config = dict(
    n_kv_head=5,
    bias='all',
    init_std_qkv=0.0468,
    init_std_down=0.00571,
    lr=0.0153,
)
MLP neurons of a small language model. Each row is named by its layer, matrix (gate and up: input weights) and neuron, and shows model dimensions 16-143. Each number is 128 + 24 x the weight over its row's rms, rounded and kept within 0 to 255. A neuron's up and down rows have the sign that makes its largest values positive.
After each neuron's rows, "fires on" lists the tokens most often at its 100 highest values on Wikipedia text that the model never trained on. A number after a token or word is its count.

L9.gate294 [142  67 166 100 122 134 125  86 130 105 154  84 132 132 146 199 133 164 184 107 128 104 118 118 147 127 119 103 141 144 149 121 143 155  67 137 131 152 116 135 129 145 119 121 161 106 142  82 147 129 121 148 123 122 101 106 112 162 100 164 121 126 120 143  95  93 108 169 119 117 132 106 127 101 149 114 136 143 121 107 153 121 136 123 130 119 109 173 133 123 146 131 137 135 139  90 113 131 161 158 159 130 111 132 118 106 164 145 147 122 132 161 142 148 127 124 117 141 112 124 168 114  99 153 155  92 118  99]
L9.up294 [128 125 138 128 126 128 130 110 156  87 130 143 144 149 143  73 134 149 141 101 134 142 100 113 138 137  93 110 141 121 133  98 137 112 175 113 103 107  87 121 162 161 122 135  98 116 126 135 110 121  90 134 154 169 138  57 125 119  95 135 118 125 136 149 130 104 147 148 128 121 167  75 136 172 180 101 101 127 136  88 102 140 169 138 153 126 116 152 123 121 127 138 166 126  85 112 100 124 134 147 119 149 161 164 168  88 132 124 168 152 128 131 126  92 141 124 107 103 126 135 138 150 159 146 152 134 134  70]
fires on: "\n" 49, "r" 22, " not" 10

L5.gate408 [125 111 123  95 174 149 150 139 110 122 119 136 121 134 147 120 100 120 172 122 151 140 124  90 121 168 153 162 106 103 112  84 106  87 118 108  98 134  72 118  91 112 142 101 138 127 183 104 149 122 105 193  86 144 162 160 131 179 148 129 143 115 124  91 129 133 105 145 115  94 154 158 124 133 153 121 148 145 129 112 131 125  99 137 116 157 148 133 143 146 146 152 146 138 112 144 132 131 121  90 128  84 135 142 133 104 112 132 104 132 127 167 191 111 103 135  93 139 122  82 113 102 131  91 103 105 101 148]
L5.up408 [132 124 105 140 103 140 142 109 117 141 151 141 151 146 152 124 121 156 129 159 101 139  88  98 128 107 143 139 152 112 128 109 175 124 127 139 126 151  52  63  98 109 144 130 139 142 141  94 113 100 122 134 102 123 191 126 109 138 130 130 108  86 101 104 130 138 119 149 141 122 143 146 126 149 103 162 161 144 146 135 116 136 105 119 124 109 182 130 151 126 146 155 113 124 156 122 126 118 167 114 106 108 126 125  69 150 103  79 120 112 101 172 151 145  97 131 130  89 142 110 108 113 128 125 105  95 122 143]
fires on: " C" 86, " c" 14

L5.gate377 [165 114 143 156 101 118 141 111  82 157 105 139 185 153  99 122 172 134 117 151 152 110 131 111 163 111 119 114 131 122 183 140 152 167 123 152 148 149 169 106 121 113  99 115 121 131 160 121 118 132 144 129 125 128 119 138 138 107 105 156 133 129  41 132 127 135 125 150  82  90 126 120 133 120 102 136 178 142 110 116 125 126 136  85 135 114 129 177 111 162  92 153 125 126 121  90 145  93 128 126 137 132  82  83 121 156 108 148 126 125 101 122 139  91 127 129 171 125 179 133 103  80 148 147 111 115 154 106]
L5.up377 [123 146 117 154  92 144 177  90 116 154 186 111 133 109  97 126 133 181  97 100 109  93 120 134 137 116 152 113 138 163 135 112 149 143 162 134 134  86 137 136 124 134 103 121 136 140 121 126 159 129 109 203 111 144 148  81 137 115 126 121 144 153 141 157 112 112 174 110 123 127 105 118  74 124 158  98 134 154 124 121 123 155 156  69 107 128 176 154 122 132  93 147 138 152 109  95 146 114 106  85  96 133 129 143 112 135 109 130  72 147 144 111 108 108 119 142  86 143 143 153 143 111 133 155 115 133 153  93]
fires on: "ly" 21, "3" 10, "7" 7, "9" 6, " 2" 6

L9.gate265 [107 129 117 149 103 114  99 103 161 105  94 123 123 137 138 142 138 115 160 157 128 142 130 134 131 138  95 130 145 105 124 114  78 112  76 126 157 103 118 160 134  95 100 146 154 148 140 116 140 128 107 185 149 103  95 139 130 143 134 131 109 131 103 126 161  99 152 152 160 121 111 170 123 134 165 122 112 138 111  67 187 115  93 134 136  96 166 117 162 165 111  77  83 138 132 121 126 131 151 142 127 104 133 153 125 104 150 134 128 132 102 138 126 165 141  99 112 139 126 129 137 131 148 169  77 128 177 139]
L9.up265 [ 68 103  85 160 158 122 183 133 131 150 114  98 164 120 120  96 117 106 182 155 122 111 123 125 141 109  75 140  91 106 124 102 137 105 120  82  81 138 171 117 164 148 153 150 137 156 115 131 116  88 164 141 129 119 107 138  92 149 138 130 125 165 103 130 125 145 130 138 122  95  91 171 115 115 101 165 103 120 131 179 135  87 122 126 158 127 121 105 117 152 163 158 125 172 146 104 119 151 144 178  86 119 122 130 114 116 154  98 139 137 163 106  96 128 144 152 139 133 133 164 131 119 148 151  99 113 126  90]
fires on: "c" 62, "ac" 19, "C" 10, "ec" 4

L5.gate152 [ 91 101 139 153 100 131  95 112  99 126 132 135 131  96 119 121  98 139 101 112 177 139 111 116 130 120 134 115 136 136 152  70 165 112 134 122 106 145 100 166 120 108 106 117 119 144 183 117 140 133 117 118 149  96 160 114 129 172 150 136 113  78 117 170 123 127 119 181 181  79 109 125 138 129 126 124 135 133  92 164 152 104 164  90 116 116 113 159 128 104 148 144 128 139 167 152 104 150 120 166 149 125  61 178 137 149 132 123 146 136 182 122 137 136 154 108 131 140 116 132 136 128 120 140 150 156 121 139]
L5.up152 [105 121 172 107  99 117 143 125 176 131 146 165 140 151 137 120  97 144 196 135 113 104 134  91  97 128 129 121 113  99 134 105 112 161 129  73 129 126 101 165 122 123 108 155 155 169 118 151 135 129 147 147 137 101 100 114 122 109 142  96 101 113 127 140 133 148 152 169 188 105 155 146 166 110 120 147  96 137  75 150 126 128 162 124 142 130 130 177  91 144 149 100 116  99 142 142 100 138 143 133 172 112 141 153  94 123 158 162 132 117 126 152  92 104 151 133 121 133 151  62 166 143 173 155 137 122  82 119]
fires on: "u" 16, "s" 15, "l" 14, "n" 12, "ar" 7, "r" 6

L2.gate51 [130 134 149 114 138  82 115 118 174 163  99  87 159 153 134 111 142 106 170 149 139 130  99 112 116 168 168 140 167 125 122 122 133 141 127  99 142 134 102 151 129 100 140 136 133 125 132 120 156 125 154 131 102 123 121 130 120 163  98 134 141 142 112 139 136 122 114  92 135  91 127 127 102 104 151 117 114 127  99  90 127 169 117 170  95 140 146  97  78 142 179 139 152 151 129 114 149 126 120 122 148 139  99 103 147 100 139 130 131 152 184 126 108 132  88 119 132  92 111 134 166 156  77 137  99 123 156 148]
L2.up51 [129 157 138 127 174 137  84  95 152 130 134  95 119 131 133 142 107 126 122 141 118 107 149  97 134 109 184 113 137 148 110 148 124 157 135 134 132 131  89 152 182  85 142  98 133 126 151 118 160 117 128 131 119 123 103 106  93 145  85  99 135 124 119 162 113 143 129 132 123  97 149 146 100 123 128 121 130  91 129 111 149 145 127 154 122 131 121  96 136 171 167 150 158 175 140  88 111 120 131 121 179 129 148  96 159 115 132 134 122 138 140 124 144 147  79 142 127 103  81 113 104 118  84 171 100 122 157 102]
fires on: "\n" 75, ")." 13, " where" 8

L4.gate435 [137 152 125 103 122 125 122 125 101 136 150 140 152  61 124 111 145 147 117 128  76 112  98 121 125 150 140 136  90 110 164 157 109  93 142 114 187 126 140 145  89  95 116 109 121 110 143 152 139 168 143 184 118 146 110 129 140 118 125 128 144 135 110 187 166 145 114 140 152 140 132 105 119 120 100 162 101 150  72 105 108 115 127 177 132 119 150 159  88 101 153 113 133 134 103 121 146 116 172 104  93  87 138 123 132  85 119 121 119 138 125 153 155 171 143 115 122 126 139 124 129  90 118 145 150 105 105 128]
L4.up435 [136 129 121 131 151 117 140 121 127 186 139  93 132 112 104 106  90 138 127 103  97 113  70 171 142 113 170 135 135  96 142 109 144  94 127 118 121 116 163 159 103 100 105  89  98  79 110 152 112 140 151 132 122 108 130 129 115 104 134 157 134 102 132 152 161 151 104 137 129 144 116 114 136 161 171 171 123 181 114 151 108 131  90 174 147 151 153 104 120 131 127 125 127 180  99  75 145  86 132 117  96  95 166 104 121 112 188 118 134 107 145 129 143 145 139 136 112 128 181  97 123 113 152 107 133  90 106  99]
fires on: " and" 22, "areer" 8, "19" 7, " in" 7, "20" 5, ":" 5

L7.gate313 [ 67 105 150 136 138 151 160 124 100 113 162 130 153  97 118 153 125 136 113  95  72 132 142 167 144 126 127  99 106 146 102 158 145 157 165 159 122 112 118 137 133 102 127 150  99 151  95 114 140 195  85 153 112 154  99 118  74 100 120  97 140 163 148 126 146 137 135  90 129 154 157 160 118 110 173 110 117 142 129 152  69 139 139 122 138 125 113 129 104 160 140 113 119 160 122 142 165 111 187 106 147 126 119 108  80 127 144 129 119 104 124 132 100 134 141 130 139 112 136 133 131 116 161 155 128  85 104 118]
L7.up313 [142  89 136 109 153  91 131 102 128 138 160 106 127 176 120 169 161 121 118 110 109 150 136 114 106 125 141 116 105 151 121 118 121 158 157 149 150 176 110 133 137 127 111 118 129 134  89 115 123  87 127 123 157 121 119  94 112 114 114 102 159 160 130 156 116 124 144 155  86 142 142 112 138 136 136  85 136 168 173 141 120  97 127 105 137 143 153 148 137 129 160 150 104 105  96 128 152 132 107 138 162  66 126 107 139  93 108 196  82 146 137  68 114 118 127  82 151 116 148 156 174 118 153 108 137  94 116 123]
fires on: "im" 21, "it" 9, "n" 8, "on" 7, "m" 7

L2.gate200 [122 152 149 140 146  99  93 128 174 108 119 130  98 133 150 105 154  95 137 155 114 134 153 142  84 172 167 137  92 123 109 153 140 128 122 129 140 121  92 154 162 118  89 114 135 131 128 131 134 133 116 150  92 162 116 106 115 142 118 124 160 140 149 139  99 132 141 118 124  59 139 167 141 119 163 123 166 125 104  88 123 168  96 167 120 130 135 147  62 120 118 163 169  90 135 123 147 104 133 167 142 128  93 129 147 167 132 149 119 160 144 132 149 135  85  97 138 112 120 129 120 124  59 107  88 108 148 131]
L2.up200 [114 133 113 119 119  89 151 103 179 136  99 118 109 163 105  85 139 118 129 128 154 146 170 131 111 128 164  70 139 144 108 118  91 149 118 107 110 185 107 116 131  52 130 113 135 168 121 103 158 138 155 151 146 162 147 146 168 146  88 143 144 113 121 103 156  94 124 102 114 114 117  80 146 145 125 142 152  91 114 125 166 110  90 109 110 161 133 134 128 129 127 108 156 137 123 134 133 137 156 163 144 164  99 111 127 119 139 131 115 140 155  96 105  76 145 102 174  80 113 155  96 123 139 143 143 157 131 156]
fires on: "." 37, "\"." 28, ")." 20, "\n" 15

L9.gate62 [106 184 121 176 121 112 116 114 101 104 135 121 121 129 151 161 149 148  81 164 115 151 139 134 160 139 154 140 129 134 110 137 127 156 129 139 171  95 144 161 119 157 140 146 189 100 115 118 119 115 140 119  89 152 133 117 116 141 122 145  97 134  96 100 122 149 111 101 116 120  99 154 127 126 142 161 102 159 152 142 167 127  92 125 139 115 154 118 116 110 120  95 157  82 121 137 149 110 153 123  93 135 112 137 154 153 133 120  93 125 120 152 113 101 128 128 125 142 121 145 196 120 136 146  98  75 137 121]
L9.up62 [142 100  84 173  97  82 111 152 129 111 130 115 132 140 110 146 156 112 134 127 149 153 120 143 113  89 125 121 139 144 116 143 175 112 134  92 170 119 154 127 108 126 140 165 138 144 113 119 150  78  95 114 119 126 121 175  93 137 118 130 163 151 145 156  98  84 128 181 135 133 152 162 123 142 152 102 136 174 153 117 131 118 116 107 135 175  72 136 145  99 172 130  77 127 103  64 110 110 133 113 106 111 116 125 139 131 134 140  61 156 104  89 146 115 101 110 103  83 150 140 148 149 147 113 152 109 113 141]
fires on: "l" 28, "an" 22, "it" 11, "r" 10, "or" 7, "on" 5

L4.gate167 [161 115 129  99 109 114 108 111 112 151 121 108 119 162 150 110 129 129 136 107 108 131 139 175 120 190 129 137 108 156 116 129 117 137 172 112 176 146 149 113 109 128 151 127  88 116 154 127 158 164 138 157 109 139 185 125 136 129  98 142 124 152 101 124 140 101 130 153 125 148 110 103  92 111  75 113 106 168  96 168 156 141 133 128 122 159 146 127 147 109  72 126 134 104 144  86  99 129 134 102  81 145 123 123 117 114  81 123 100 145 170  84 111 143 192 111 125 130 104 134 140 145 141 135 126 124 161  91]
L4.up167 [142 139  96 124 109 141 185 141 133 156 126 121 149 137 122 116 105 149 108 144 133 121 102 166 160  95 142 146 136 171 124 124 189  67 176 117 151 122 163 123 142 109 113 136 175 117 153 128 121  75 174 131 112 144  94 144 102  78 107 145 148 128 110 140 117 134 152 148 156  81 131 107 144 113 136 102 147 129 107 111 148 150 150 154 116 127 126  86 135 149 131 136 174 149 131 101 123 119 133 109 147 115 101 102 162 144 142  93  98 113 126  86  96 125 116 134 140 160 119 115 126  96 123 107  80 148 140 124]
fires on: "est" 54, ":" 19, "ic" 14

L9.gate139 [119 120 135 103 115  67  97 106 136  98 164 112 128 129 121 136 116 116  97 137 142 104 136 108 134 103 109 140 115 125 113  74 135 102 110 110 117 150  96 148 116  96 117  85 131 122 179 125 144  90  85 154 138  96 126 139 120 146 195 121 124 152  98 165 146 129 123 160  77 117 113 153  92  83  87 128 173 153 151 113 182 146 119 140 124  99 136 136 124 179 104 135 154 143 121 108 133 147 165 176 160  98 107 115 141  78 113 143 109 137 162 149 126 119 124 123  84 149 102 138 135 126 130 128 145 124 108 165]
L9.up139 [ 96 105 120 133 158 101 121  92 172 125 130 129 156  96 138 104 128 132 172 121 150 114 118  97 129 126 114 140 146 127  93  96 112 106 113 161 111 105 117 113 176 132 135 154 115 153 144 144 142 100  99 182  74  90 162 111 156 132 148 111 148 157 111 118 156 117  98 155 139 138 141 102 108 123 113 143 119 153  56 132 110 154 117 106 102 147 187 113 168 140 182 130 117 146 107 127 123 157 136 125  88 128  98 143 113 140 121 131 134 174 110 134 169 113 128  90 132  96 139 126 157 127 174 144 123 149 123 173]
fires on: " C" 32, "C" 26, "c" 22, " c" 20